Weights of a small transformer language model: a variant of Adam for these matrices.
MLP neurons of a small language model. Each row is named by its layer, matrix (up: input weights; down: output weights) and neuron, and shows model dimensions 336-431. Each number is 500 + 40 x the weight over its row's rms, rounded and kept within 0 to 999. Numbers have three digits each.
After each neuron's rows, "fires on" lists the tokens most often at its 100 highest values on Wikipedia text that the model never trained on; "fires before" lists the tokens most often just after its 100 highest values on Wikipedia text that the model never trained on.

L3.up1494:483493496494530611566461462451543544481498490546578442434554531511582478461561479530498469477558442467546486547506467470476449432560535464480433472499514515522447524467536473511460490478465574439486486488461544551551463559564515496530513441482561522584531523501511437453463485472447524490
L3.down1494:512459476580513469442438502493373544448505491531500607488536488491523499534518496502491569441451452465519517537516491474518529461536417493491583515503492507493518544447454444488481503502525444511549401523535484534477484545507507527499503470556501477470533528575480430531586546476551558544
fires on: " ", "0", "9"
fires before: "2", "1", "3", "0", "9"

L7.up1114:572467507569543489509481448458617536529490515499497530445502503522464503517527507459423517490493563488428473517462444483441432411455543536560421489519580377581550582468526512532518471474425532452530550513495366501519532492507537513509605447506522541551456474458548487534510504531462501442
L7.down1114:505539545480545380528512470482511493533556520479485605536528508551448437517507445500466560499515499473575409555514522482547480547494517543582421461519460525498485417523533501543558430440539464473495511419495437505528503552470475527489566471431469482464518455516465473507544444469525524572
fires on: " ", "4", "6", "2", "3", "8"
fires before: " |", " |\n", "0", ".", " |\n\n", "6"

L7.up229:479509509504515489474505476497570507450497481495541581456492507461502499494485392542581508402505458420490531460389468450535537420477583444550460476536520468500495558481561472510493523486508519539546484507514492518547536464517459516483526491479527590516528482507439501507488535524475508576
L7.down229:555485538499535496440528586497493517512510470520535547449541529543513563467517449530478526441438522540554492461524509492502552512484485494498512456429491481554498537511583563456531485466475478546576473521506495463495590520497515452492543475445493483498465466537540451477472465515590477558
fires on: "9", " ", "1", "8", " (", ";"
fires before: "1", "9", "8", "7", "0", "2"

L7.up613:503409560543455454454473507470484548434501503429502496497517581483496455467475490435540482482518489548577525474489498488555464460486548471520497477463469459490524528445441365549471448499432541488571539478509471497526520511465495450568518530465549434495497524441489478543573525472515495528
L7.down613:500433521487466471564569531494467508530515511456399464461479505549463478444499557551479489535514533491483435526554516539502589530518466530497556440446451464457491476558590558495501481495505487502469496475482516527513470436491518584487485550500557514522461464543499503435463490507541416465
fires on: "0", "9", "1", "8"
fires before: "2", "1", "0", "8"

L7.up882:485481468538474549513481515469491556488586542494496514554513473519470473499487441539479489494435501489506521514445527512504458467503540429504573590510483438566504535437497477541436448531467548519525533503544455496499498484487465498518512477463531489468586519461611511554460613438497480463
L7.down882:451470487528468416455482526510544496519453480514515456563432549492457527497485513455518512472425461546547510449468476486550495474535478443556408595486498445510535464573478495492580526433553529515534477565629494479521518555448466467528427525454495455495509525460562496378469491533507628449
fires on: "9", "8", "1", "6", "0", " "
fires before: "8", "9", "7", "5", "1", "2"

L7.up1989:510495478469533544513560428449578564446499486522542558491513520501523506469523482602484398511487530515527457453532471444503471494449517435525437535516549516510532513464523437554486504524445502443548491473469477491456472485561456500488540393471500500475472536491538449455521528504431426509
L7.down1989:503479483473497539515514522506486556428469464509484413478490590485454520521525474437541510447408499523454615477526481512536515489542569455526533457518499504479516480563451515525527495443545481518477497558556532496496502493552531393541436517545454432463555444475517486381468491547514483476
fires on: "9", "8", "1", "6"
fires before: "9", "8", "7", "2", "6", "4"

L7.up736:454557493598498528470462465500583509484515490434500507525538454465477561466535489534581453453546462473490522531445541509496478534429478466514537511460548479532492515452492504596423446480506529508509525538480509504497450543507542469502492530558451547515491464476460458558515505491426538486
L7.down736:532500506537520545475528468519526537561478474553430519522484498518501531479488511463485507540476473467496485510480481538451472477520504500514495454530482461545526465514453493396505522531508500484480485483520439530585566489491506591502434513448496551419415524537501537496535503518543518473
fires on: ",", " March", "4"
fires before: " ", ","

L7.up1681:508518485611463506468529448465504548511540587495589601409524540521510514514493439520536499441558447505482529504476524483422543453520517535469466482508506545439540542481535479488441506545490496468565496518541456498566479516497465408458490417531539528440476477541545438539506625484455447420
L7.down1681:542571542544526449497445522444476618506517561490435496498396567442481592519487506480499548448514487522470514477510542568557460536526492532415442482524437524496434446485462494481561544461475459516554484556532467473553520539532487466492546510534539521454455552466488538489474534482507535502
fires on: "0", " ", "2"
fires before: "0", "1", "2"

L7.up1143:472480509540505511547506463513471481485423524483523509517529476561541379523539454574529471493514454493458460492513470515531464516540582565574508469501487496488501461465517420525540535568455520513550526533509419531521526519485477532572636430445457498459450541474481479519593513497494467521
L7.down1143:477473504493536489499442368404509475489569494509530483474539475480462465428451523468536507393504511498495530514450465518457495506614520497468444477466516491492482515563497472495513435550465493500546505483490507477570492494498499534480502497459544524476546454463534515412497477477517435464
fires on: ",", "2"
fires before: " ", ","

L3.up425:461473493551578537555490493498483452548483546546486533474576559608496532468473461511599472520464529423549551489458467425509519501440537533512416555453531445542486521577478450528539481492514507537520589522477520459562518482471508487499470550494544474485491537468474466557515484533474565568
L3.down425:515525519527453485451470543480521490543496455494511553495509484515483484457505464576506533530458466532509472553444520573481456495529448462461410488534443491482515478518532551458557524507494485530504445478456455505485494563506455505473486495568520499424557556471463519556505530530422559532
fires on: ":", " April", " August", " May", " year", " September"
fires before: " ", ",", " of"

L7.up151:524473462517503536496512451556478531495456493424477501509523556533562516490492529494589520458508525441525472529493493459492504456509456431514517521505519504490503517474525456575509537542492421512508616512544516548530523550522505493485510389504518546494522452454484416539524473486494400449
L7.down151:547480551508499505530606574449499433412504491495482509503415508483534458460498480490514523456489510491427530434568429491525492505484501530468554521492442523506470517522453501575476500461418508531495511486473471413451501513511443482485554509489497412425526464574527552453447432558505490499
fires on: "9", "8", "7", "6", "1"
fires before: "9", "8", "5", "th", "7", "6"

L7.up525:498506510525592529500418510493473577551537572438480569418481492583523592439453518492457524496514532501545501453467472520503448525470479484460440607476493522540501518538516440503437451527451453464520477582477448473491592472475499476543514495478484449487451502532478456541556582545430507467
L7.down525:413558447525438408537447493476491476541510461432585466571530466450506524456494532496474507418428441433550555525541538504509544557533444548529492453475491521511521523498473465523476454429548573503472494373499493518519580606492500454448445498495472523535550479481491567448510457475484576519
fires on: " ", "1"
fires before: "1", "2", "9", "8"

L3.up1531:497539478567516525547475501487546492533522490540498432539511458514603481527473469567575417359583522484497482550512518522505464479555496545529534471498470503543453480469510498458472487538521498526438498447531483551478461591453423475537475465521563500460517512469482421537485505486486525527
L3.down1531:530477548539476524512477517481452503484512527530444543485473520524486445481540524483563530621445518514548606475438472527541563531533546510505494489529506464488507484610434469560503561482453460445516535455465435527510411451543522559429473507506467506482458467501515579386509467556476511518
fires on: "0", "2", " had"
fires before: "0", "1", "2", "7"

L7.up66:476524508486486486438574460420467521533531548517452514481448536482513487470503519561518468517400496475405468538458473504562443477483477495535496487472495535529533553532560464502505448538428565566542461490497472489533477495491467460460580504487505513511456467451562440502503540500486498420
L7.down66:487515457517456426505517527473452492505475424476492519464515464512621499506536510551506587465518552477558482452470563483497528547506524511477540565461517478462452498506457516505479545554543504493526525450467504468613447496496498535515428549532519556489458611491497479559450512445433454528
fires on: "2", " ", "1", " |"
fires before: "0", "1", "2", "9"

L7.up650:516499533531541516477475494513633500499537544560527564476508516458502460518443530531560437509474400456466456524542458462482452388488519531473504500443516498505497496486496567497500488527472489520468565466593498431512403519497397488491541489505477475463493509473542465513532589471447432497
L7.down650:557453463486513533498520534474459530504505568524507454522512507472462572444494506400526568487530485537482499506448474542555493552571475512544421526576643526465527506500523498572460551424487480470500541489459465488478485446484489532512483492486515465389497513562530491499516497535507546478
fires on: "0", "9", " War"
fires before: "0", "9", "1", "2", "6"

L3.up661:502465482511523485558473404486541521462515499514574465479475505534590443522511481471529462481433504464474439462362498471575481441472484531494547453498562445511471468426507467438484515548501524456523503475520393478497491502462528580482482474442511534575482460454524469510476517526441528482
L3.down661:518499483446488494442528568539464599530578469457477529495515500533487516484484521508522526456555516493481494560479552538464524551551466466521487514433510582544568522514468416538511477545453468537483526453512498467495533500445478515487510527458513500541452489425475537511541514450524538503
fires on: "0", " –", " ", "==\n\n", " for"
fires before: "1", "2", "0", " the"

L7.up1649:543468438534499506512457522515590546441520481447547484448457510545460476409496534531496513484484491445467544502478530499478456465464561454548545547540519441505501515486553479500459490533490554492466474479508544526498491434502547538481515445516531493504456529484488469549452582434498487524
L7.down1649:483524495458482422530511515486508485531481543497472492500598440550538447492478528461504500540547469437474535431543484421482508505506480572443504440494539508515503554453508489506429611489531528474529434521487497469508441543498507515409501518475509465536495527464457538542494536503434493470
fires on: "0", ":", " and"
fires before: "1", "0", "2", "4"

L7.up27:525551514560534510552487489466489549452491466524526468540494518463514472477495543488501485570504476434441566482487522468462501477478491489540485489494525469494432517476437470548444494557546461517471503483516494502523542508522541548538533402509498555461500541485453494548522494474535570472
L7.down27:536449496436458484493485527514483484517464538540514584534560423534520479497485584540505477548565560528452486473527439544574543499483565485465550567478470553475527513482512482506536543481487413490531507530498466439521477496483502501418488443510558426527508530510461541574505436525525466490
fires on: " to", "2", "1", "0", "8", ","
fires before: " ", "3", "6", "5", "0"

L7.up1688:486476499524541503534552501432504474432465538430541542449510532520570531549539549526544480496536488460423458498510468515494569392493522510509536481488496465512504548437486460522569465516547523453551485518501422516483468480528508522504555487525522547522527498519461510550521463558433543553
L7.down1688:448519538525520523559457550540476521509498450507524487567460558487497487579523534532473513478564579491483463536534478510510471558495513525507502463485568527497465430570511545464557526469498487463468479485508545410595512523470477483518471433507443511471481487435489476519516531552492492464
fires on: " |", ";", " ", "2", "1"
fires before: " ", " |\n", "–"

L7.up1089:521547516486478534501462405469499505440532510441570473533449534486499469510508511511451482537502532502497538446521475458447479511468526503437534526492550464480464543523468486527444506568520503475471529495503476554443495454498479442565463492478472527548458494537506514513497593467463468493
L7.down1089:464509520557418444467507515520495458499449453574382542525433510472528491514541481509500536486536519524444418538500468494609472525499501497520427452509515479426504489517471525478520575514469447482503498512543486426491522496444527601488490480575513462465497593467515434523508518555521501449
fires on: " ", " or"
fires before: "1", "2", "6", "9", "5"

L7.up1557:519464526493517535493487568574560481519493533430435517458522492483543509553560414499526474471540500526487465496505454455431480412510577426453506508474549497502404478484513519558434544490487543498484530530466488549459537496497537438512491515464536482429479536406475503483543519480472470481
L7.down1557:428568485519506478490476561488538515506461536494552461514511524472447492456508541495510459487444467534562490443505494536497542473543519510446492469504490441529495536503521493502466546441457516477488524445562526436501523435499503523442484522501531508509483525425490506542450462465449459518
fires on: "0", "–", "2", "9", " "
fires before: "2", "1", "0", "–", " "

L7.up662:527533479539496518532470489491499491491515478527504504469463454568473507532505463524499436437531509463520513538443516525540477520537508458499387497440519523464422521516421488502502447502509504476593476517504424466511489582539533447533516542479522433433519553415471531572602503524489482559
L7.down662:497500458524522539435510386523449562569499544494512449489474442489437538439591572537457414579452515463555507435517553501403474446499555505464505436542459463582413514530501543425528473477512462499431517584517550507520504447469454482509529471452510501467449464502541436499485466468575502460
fires on: "2", "0", "ising"
fires before: "3", "0", "1", "4", "5", "6"

L7.up278:484568473517543452482550500556490495471438479487492509394480540506490455513474492494512401530434530469522424403525461516442448469487553551504465436418551518518487481475483519539576545530487476484480478463495485552465426537542525474596463449534514512528423490532516485565567458513494476479
L7.down278:485435546510536501512484548464516507457510489510548455576508477576511511472454485548521525464509492521537498531439444519499541469460517491510515508492417515433557510476548624523511523511513508480490497554510471495453452611455511477412432475409506491408552461537549548426432474421475471513
fires on: " ", "0", ".", "2", "8"
fires before: "0", "2", "1", "5", "3", "-"

L3.up122:457440460492461472485498544475467465442451489481541480494488485507516442480545429534473464484491533506481560534512455532468607424473501493482521516460461472441482504485526497477461531469548515456477543447408500516499491591491507459528458538527603514508491568499453431464560518436472507457
L3.down122:537564527575491497445486437484574562533576488566440542491502542501496529492401494448423525435518469488477490432483531512546525505518506469506489503552544522540469467501491495505509437558461517563543459491517483500514531448548454527504585403508495506481575471453565470520529522565488433532
fires on: "0", "i", " over", " on"
fires before: "1", "2", "0", " "

L3.up924:415483520580536511562482523447516477542538552502476513474504530554445609410433485500562479480513464451484494493479508518527532526541502463454485498451539522604466510510556483486441464537516512550473437532491507463464501537510494434513438536505534545523543498520523490539452455478441501488
L3.down924:482525500498503493528541475500535534502464511495474490565513561460500480571566467504484546539503428460474476487510520486489588476481466479479440523523491568413517522548452513485550512368479478532513585446504500489560558412503539529510476457502578509530494476532479499546559487557543477430
fires on: " April", " March", " June", " May", " From", " that"
fires before: " ", " –"

L3.up733:565481478495463496489434452524559502471534505465510509505450453565463435508476522528552482518521479463519568532447491492505571520472520465493531489534548505495490535552419438529480519601523464484465459530479497480441535474557462469503465559506514459440479505517534416520527475457444545521
L3.down733:487466511458500503508550543460476561520493530449496540515506562486522490427573509516513492535508536481516420470497478513511463530557506558528461503475520513526513496487560505473573458375521596508486496528519507520547440442463486485451529495485486581494512529521519538485448540518495517547
fires on: " ", "bon", "8"
fires before: "2", "1", " "

L3.up1166:518514560481505543499549496571529509541537457455552458522500455509481468470569490512556440502481455488484471475510469491419556473494509469483554455441502514419548525495416467501530513494495545432563570454520466519521519507527439517541545417543531416521492469417509458509519463363485556488
L3.down1166:533483516510520384503483509511473497544550488508496548447535546497549587494491541456533574490453495550544515530503466501559454508544550538488415477530544469488435494531479545496480516507497508480441468575509535454505505478441492451491470547478476563572492514524525490552496450560515477546
fires on: " ", "1", "0", " back"
fires before: "1", "2", "9"

L3.up1528:510552559537522532489515511579546537511432559513520451503570486507490397483526459503449399450512496466508518543525450471514519421509503472426519542533519434415476511514457485501516545493508537501527530543477494497453472543550463498476631470535473502548518465500483495548530473465462489445
L3.down1528:495495501467456485435452514493490464432539490469565516531491560508510523501629535536564554455526500533489425498522555555521463554554530532471512547446534535499525509540500489466475452531510524479483537490487468461451420542474522493441553438469472540478577469402468523486469470443462520554
fires on: ",", ":"
fires before: " "

L3.up207:468508394519499533528504432481489494608566497502564528523544474525498520523463451548542484417531465532499451584535459529428472472519510554495483503532547509539430552540427480521524501504504517536504573558470528475469465498535405573488540463469507476407588508438502498506468468502447511465
L3.down207:487482541487518457553408520482463487446491556515454470405476538523555530539493524504505460448513543487524545483416469461492520490488523525492475461549492473531537531425556569506539488404574519498453447537526445462573498540494438510483487546467492515429454462525445517492555536460500518628
fires on: "2", "cent", " g"
fires before: "0"

L7.up150:544502517561554444519457514439526485531496481526552557480517498522512503491484492508520452459532525490503546495497515459520493435392586482531502550466480516504506476474460523528531506525484475487474540467543467494549439565488476468526492520479541534493498481476534462547553606425434517459
L7.down150:545507503548527446531479526423453467571432490448489516524505506506508523475485531586494545465513445506476520467474510490524500503446488536499482473547503512526461476511495528518487541537533498512501474558507473483534469615532522531475454474418565535510467466574513461516531517457453526536
fires on: "2", "1", " ", " order"
fires before: "0", "9", " to", "1", "2"

L7.up1682:561475463509475574470434474521527471514475492445514530482432475535492518483486495486488471509531567503449468452472549501426438475439527511489515543532522568609559478488512483555491548470500492483558553492463466506571484557486536515468557445500514473477520466454400500507518551451482504437
L7.down1682:532527483483466475554517510432493532578468493504530494480573528466521502554513524593464512468415513463505462412569543475485502519494487468533500461452517526556506507501482472546556490537438523541449523501479483457439499481465605594490500475548532567459503480464565437544481491511423461442
fires on: "2", "0", " "
fires before: "0", " |", ".", "2"

L3.up1734:483533543568497543507496527498494549449488470446482596517540511486462582495493420499507547516429488466467518557499495468457494467491549417560517462447528548534551528481530461554420472526465444478461472520489488462514520512542564454482521456406507512453530526433459429460553477436540517502
L3.down1734:483410464480553525447487447535511437579499519557511482420442497526533455521473517460505463476537449477462478455499533520479556498462457613504504561494423482485489505542437508503550488517511513461527559505536566528547533539482415582515464507537501460536483514570474553494490476520451474553
fires on: "2", "1", ")"
fires before: "0", " |", "."

L3.up1604:525486573538468453536549530523513501487551481499545586528508441469511476498520509542560520542509484442468546502539461468561488463476557511559422521509530475494500508436486547588496458559530500521502453557484468533548434447491441516460452438482497592520428478482530515546448514439528511514
L3.down1604:488495406437498541503545515475511511563427548517529522478554524529490524465453504498465410479515436533514504474488517494496462594513487554479570442441493592517572524541509436405506561473447522565530448459536581516458570545472543448564497528432449480493613521481453510449516470516450542453
fires on: ",", " number", "9", " video", " those"
fires before: " ", " of"

L3.up736:484475517509571489511489389505553489517495462527539436477534460508566533530473511547502461432582489521478493563475519456484464478525516475467466458501513487429430445480453549522448465488484565510477527507519506489486524505485485455513475502425500534474505479488515560521473514487539549472
L3.down736:538514520550505459512518514528507485505434559550482450495479577471468523483491498497528495485518508526506561470507422547541554586474519493490505499572505475512428406437522507541487587550486514491549485431472443416543487439562488437468519522490539501533514493464500485542444507537492480560
fires on: "2", "3", " available"
fires before: "0", ".", "3", " by"

L3.up1712:477503490550476491553438495476513545501513463488492520469503476488539534447578513530528494474552514518458538513443516502492494500508534499484494527479528494470482460564508448534507449501478464546484548528505530497524425549502533468584548444490510449495515449454511504539457550474490487521
L3.down1712:521467522468491496447544483514528547465499486410477523485473566548473505484486491631570498491518545512538587546501396538524477559472549483535466415453462443476468504464494528514539539459509453501494511525435505449535415492524559591558542519550536512496494573429513443543438547451441525552
fires on: ",", "5", "9", "4", "8", "6"
fires before: ",", " to", " the", " he"

L7.up848:467498537566500535535522455554521495545498561527559540544476542525490503442500507511495458532570508488510556416437518507465469406529586482519477481512542426540491517487557468511484481575475530536487500570529439508513480459479487522546461460503504519479555510498513504520482515450414479499
L7.down848:500477431517555389518465428440568543447603469532474525559469529442530549439457489473481538404574492520487509482432545497521478556508462495581506510440539445483477513516470485496447521554543530527529506507538583494530449544524549576546444506558574481488519546411568508558459553533524574470
fires on: "1", " ", "9", "0"
fires before: "1", "9", "8", "2", "0", "6"

L3.up1326:565527510559461527531486472449554545513504446482507497534485479564512534503474519540522520491508478462461535558506443376510485502501516509542478482545583526565441493467447543544481486514499531557504559467448463518374526557534456541547465494495557537450490560458526487522492500387474503525
L3.down1326:462549411464518515476462510549453478496471523527474533491506554450503499531506517451512496535532485471456474509519529631572545522542459502457526501465468511526516470566488488544536461476472484473516479424526490469575515473470462460489548458468525460530467436470491553508495514514518527485
fires on: " ", "1", "D"
fires before: "1", "2", "9"

L7.up414:504510514568583407546517483505523526510522547469526507439496441499497524469509531500553515442551481420507480489549556495514479500507468474490477473492551448479468493466448442441520523473455480473486524479503482475538464507461500466541543457456521526486536485545483532601531533535464538547
L7.down414:526505448489571433546545442460573450510504511450535478456522483410474497426480488474453482539528461456468490550492476507486471471485524531448512477437455468501460497488586537490501463434469518467522501511490433525481498532394528489471481530446522526500532541460468546538528458565523499514
fires on: "7", "6", "9", "2", "5"
fires before: " |", ".", ")", "7"

L7.up899:463473440521533528508489529481540556539541528533529532420479518473468479471491503508583450515497477510502505499491531489427521531538437489543572470514495447542548491502430501461494473499498494446519494472492494503511428578489515554504479508473482448505518540471463485544448523531440497502
L7.down899:483463516492513508442543490491491516435515535488456491552556478524518452494518379542463508424464499476473488490508460482540519531516541500435496476532482582474562543503513481497469467491511526373587477511499512511551539590532505456483517482490493446447573487503508512499517505505536485480
fires on: " ", "2", " that", "ot"
fires before: "2", "1", "0"

L3.up303:490563519518464473504498473513503537533562466434466455543454468504507511434541428570442438485497492424514489473508545464488500457560495500486490510519480426551475557417447485432542504487485502520442528494474463541497595499527577506499577433455466503471530502495502397520456501485518564483
L3.down303:570437483555506600450487497599498497446440478523515505505467546470511450550430504492538582543510516541469472507537471575544542577500491488434461511495529530509477490529576450574547441510520491484506551487470470513452463485496554516465470481526494494445467518513538468444478474524502468503
fires on: " ", " broad"
fires before: "1", "2", "3", "0", "4", " |\n"

L3.up1344:427471521563533477551530542528497508499472536445596498530477489546509465423521494434536477469523498504492541488453539505467428515446475440474549554518506486561490507517442407481515415579521489508453523465524451441470436488506477515473487484513525432587523467403494445563455551525479570562
L3.down1344:527582476518512508483496514468559542517504421554543510521442491534422551520425521549464512532503523584416493468508490454550470384434529548448517521479544473523488526499564538461457467449514523464572468549528464529526470520559428497472486493548472555527495470439473498460502493540484420479
fires on: "8", "1", "–", "3", "5", "7"
fires before: ",", ".", "1", " he", " and"

L7.up885:503579420570523494491475506511485543490497462508507559449492516537508575446528467542544473459498540518465431518525527487488428540543456556521494411436452495448450476485501452469584452476463479503573513500500407449517505623459513528534430480501488492458426474482490472529485482430445572484
L7.down885:501479466524479471438495512491528543499457488474448479506487498550535482522426498554434471467530543484490477499466524516522550382546562438457478488460515547484544485428483492516539521523499486417443436513528519504543536572535528497487493491524516426456512506462432424478521510504485464551
fires on: " ", "0", "3", "2", "1"
fires before: "0", " m", " |", ";", "2", "4"

L7.up942:460454487532541467474511431488555552489533539509502454518614484515515507537469520499463470433481513458483562542475512489496459530484446508541399599528498494569546508535523494541495540552436526503439567448504544570456467601485520461441516490519488487544485510534469449512547580563554501518
L7.down942:548504557509513529518517483504484519508485494466505484535468447498474519533488521506475508491516502538602473501517553553560517606544467438540597461417479504495475519418432536443571523430529549527508485487522431417550452500507449520557516484535530482459548482501499493349554484517420426508
fires on: " ", "0", "s"
fires before: "1", "2", "5", "6", " the", "%"

L3.up1397:489468526488453551539464525472553484527497465467536484510518500488489435459511551497537469472514450452488449558495489482477465486519488483549521441523548481481470497507490556499529452427491414546518521500497489557538467542512489452527448499506520484429461468525478459469426503470459627494
L3.down1397:510515513549521444435526474528502547417587545448553572470484476514532573566502452501498537556477536492487475453461487509539587459457489485513466522506445496502496478523494518448441518466466556457460589463441405456478544540477598508430520465485482506544481474452547533484527471528553477519
fires on: "0", " of", "9", "abilities", "1"
fires before: "1", "0", "2", "9", "5"

L3.up2:483460422469516496471485467535583523500461455503519531478534473502517452497523445562512480464511465553491452590465433518515459479528503458515441485533485519501446449522512500503456478507447575477523548508452481460505439530481457504581595520469534492533447581534529515557451447457510578474
L3.down2:574532533542531475496497527513513557543529523451481449456403478546451523505489569472540503494499475502549495479500488553496567495443555474489557509472514475525532507440480545453452557522547439457512513468534487450476520534447573486490499450495495462486541472497543487441437456500556481496
fires on: "0"
fires before: "1", "2", "0"

L7.up890:501517414514558475544584513513465525536520512392516508421465405474526492407541494531531500514444512435436540510555551415515439522487511521482485473510488479571534478447453477482491508532449560524450501473578485563549532492495517446505521550443474530451566468520433455521500512516490507459
L7.down890:503547532454507477426499456516507508555477534486526458479481529555479535529499527480554546509555508508499428475527466483544498469534484540564509513464526523512459455443502541463494535523571499491493476602506557492527528574400546452479504509564539469469566455538475463564479485517542523542
fires on: "6", "8", "4", "2", "7", "0"
fires before: " |", "0", "7", "4", "3"

L7.up321:499509452548448521536461450495562520497563552541522499480549560527542533495545474546571539496537509456492524414465397505479476467485457489553454511493470516529533520536564482487475480475490497524541413493522470501521474495476462395502543479537445517513473470462512503477549518480480570539
L7.down321:554501510561509484510441547507521469555476532437439575523473504513526556485509503475536562465501483519471523550423499548551446474487495577476500516586517386480469474541509461583529488469430491504512509470510539503531469510471527562453454502572515541461558492500508497552487396544479475487
fires on: ":", " June", " May", " ", " July", " August"
fires before: " ", " January"

L7.up1521:522508487561495533535490462550571484423490483460554551549475484572469526518528439456620489455511471488476538543493546430523484474452476543462490478470539502425493479541491490537465494571519544356460539480460501488441446535543490456508490487451497503531506446484508441464470518505486549430
L7.down1521:494546434483456502562464547542467563552492515527523498434421489513563529505496561524445462500452485507484515458504487573590506522525521525522492502424463520514466444493534533490510480464475491527453548512540467447521489526486538544476560460464563462516431577503516538503516534505498478446
fires on: "0", " on"
fires before: "1", "2", "0", " the"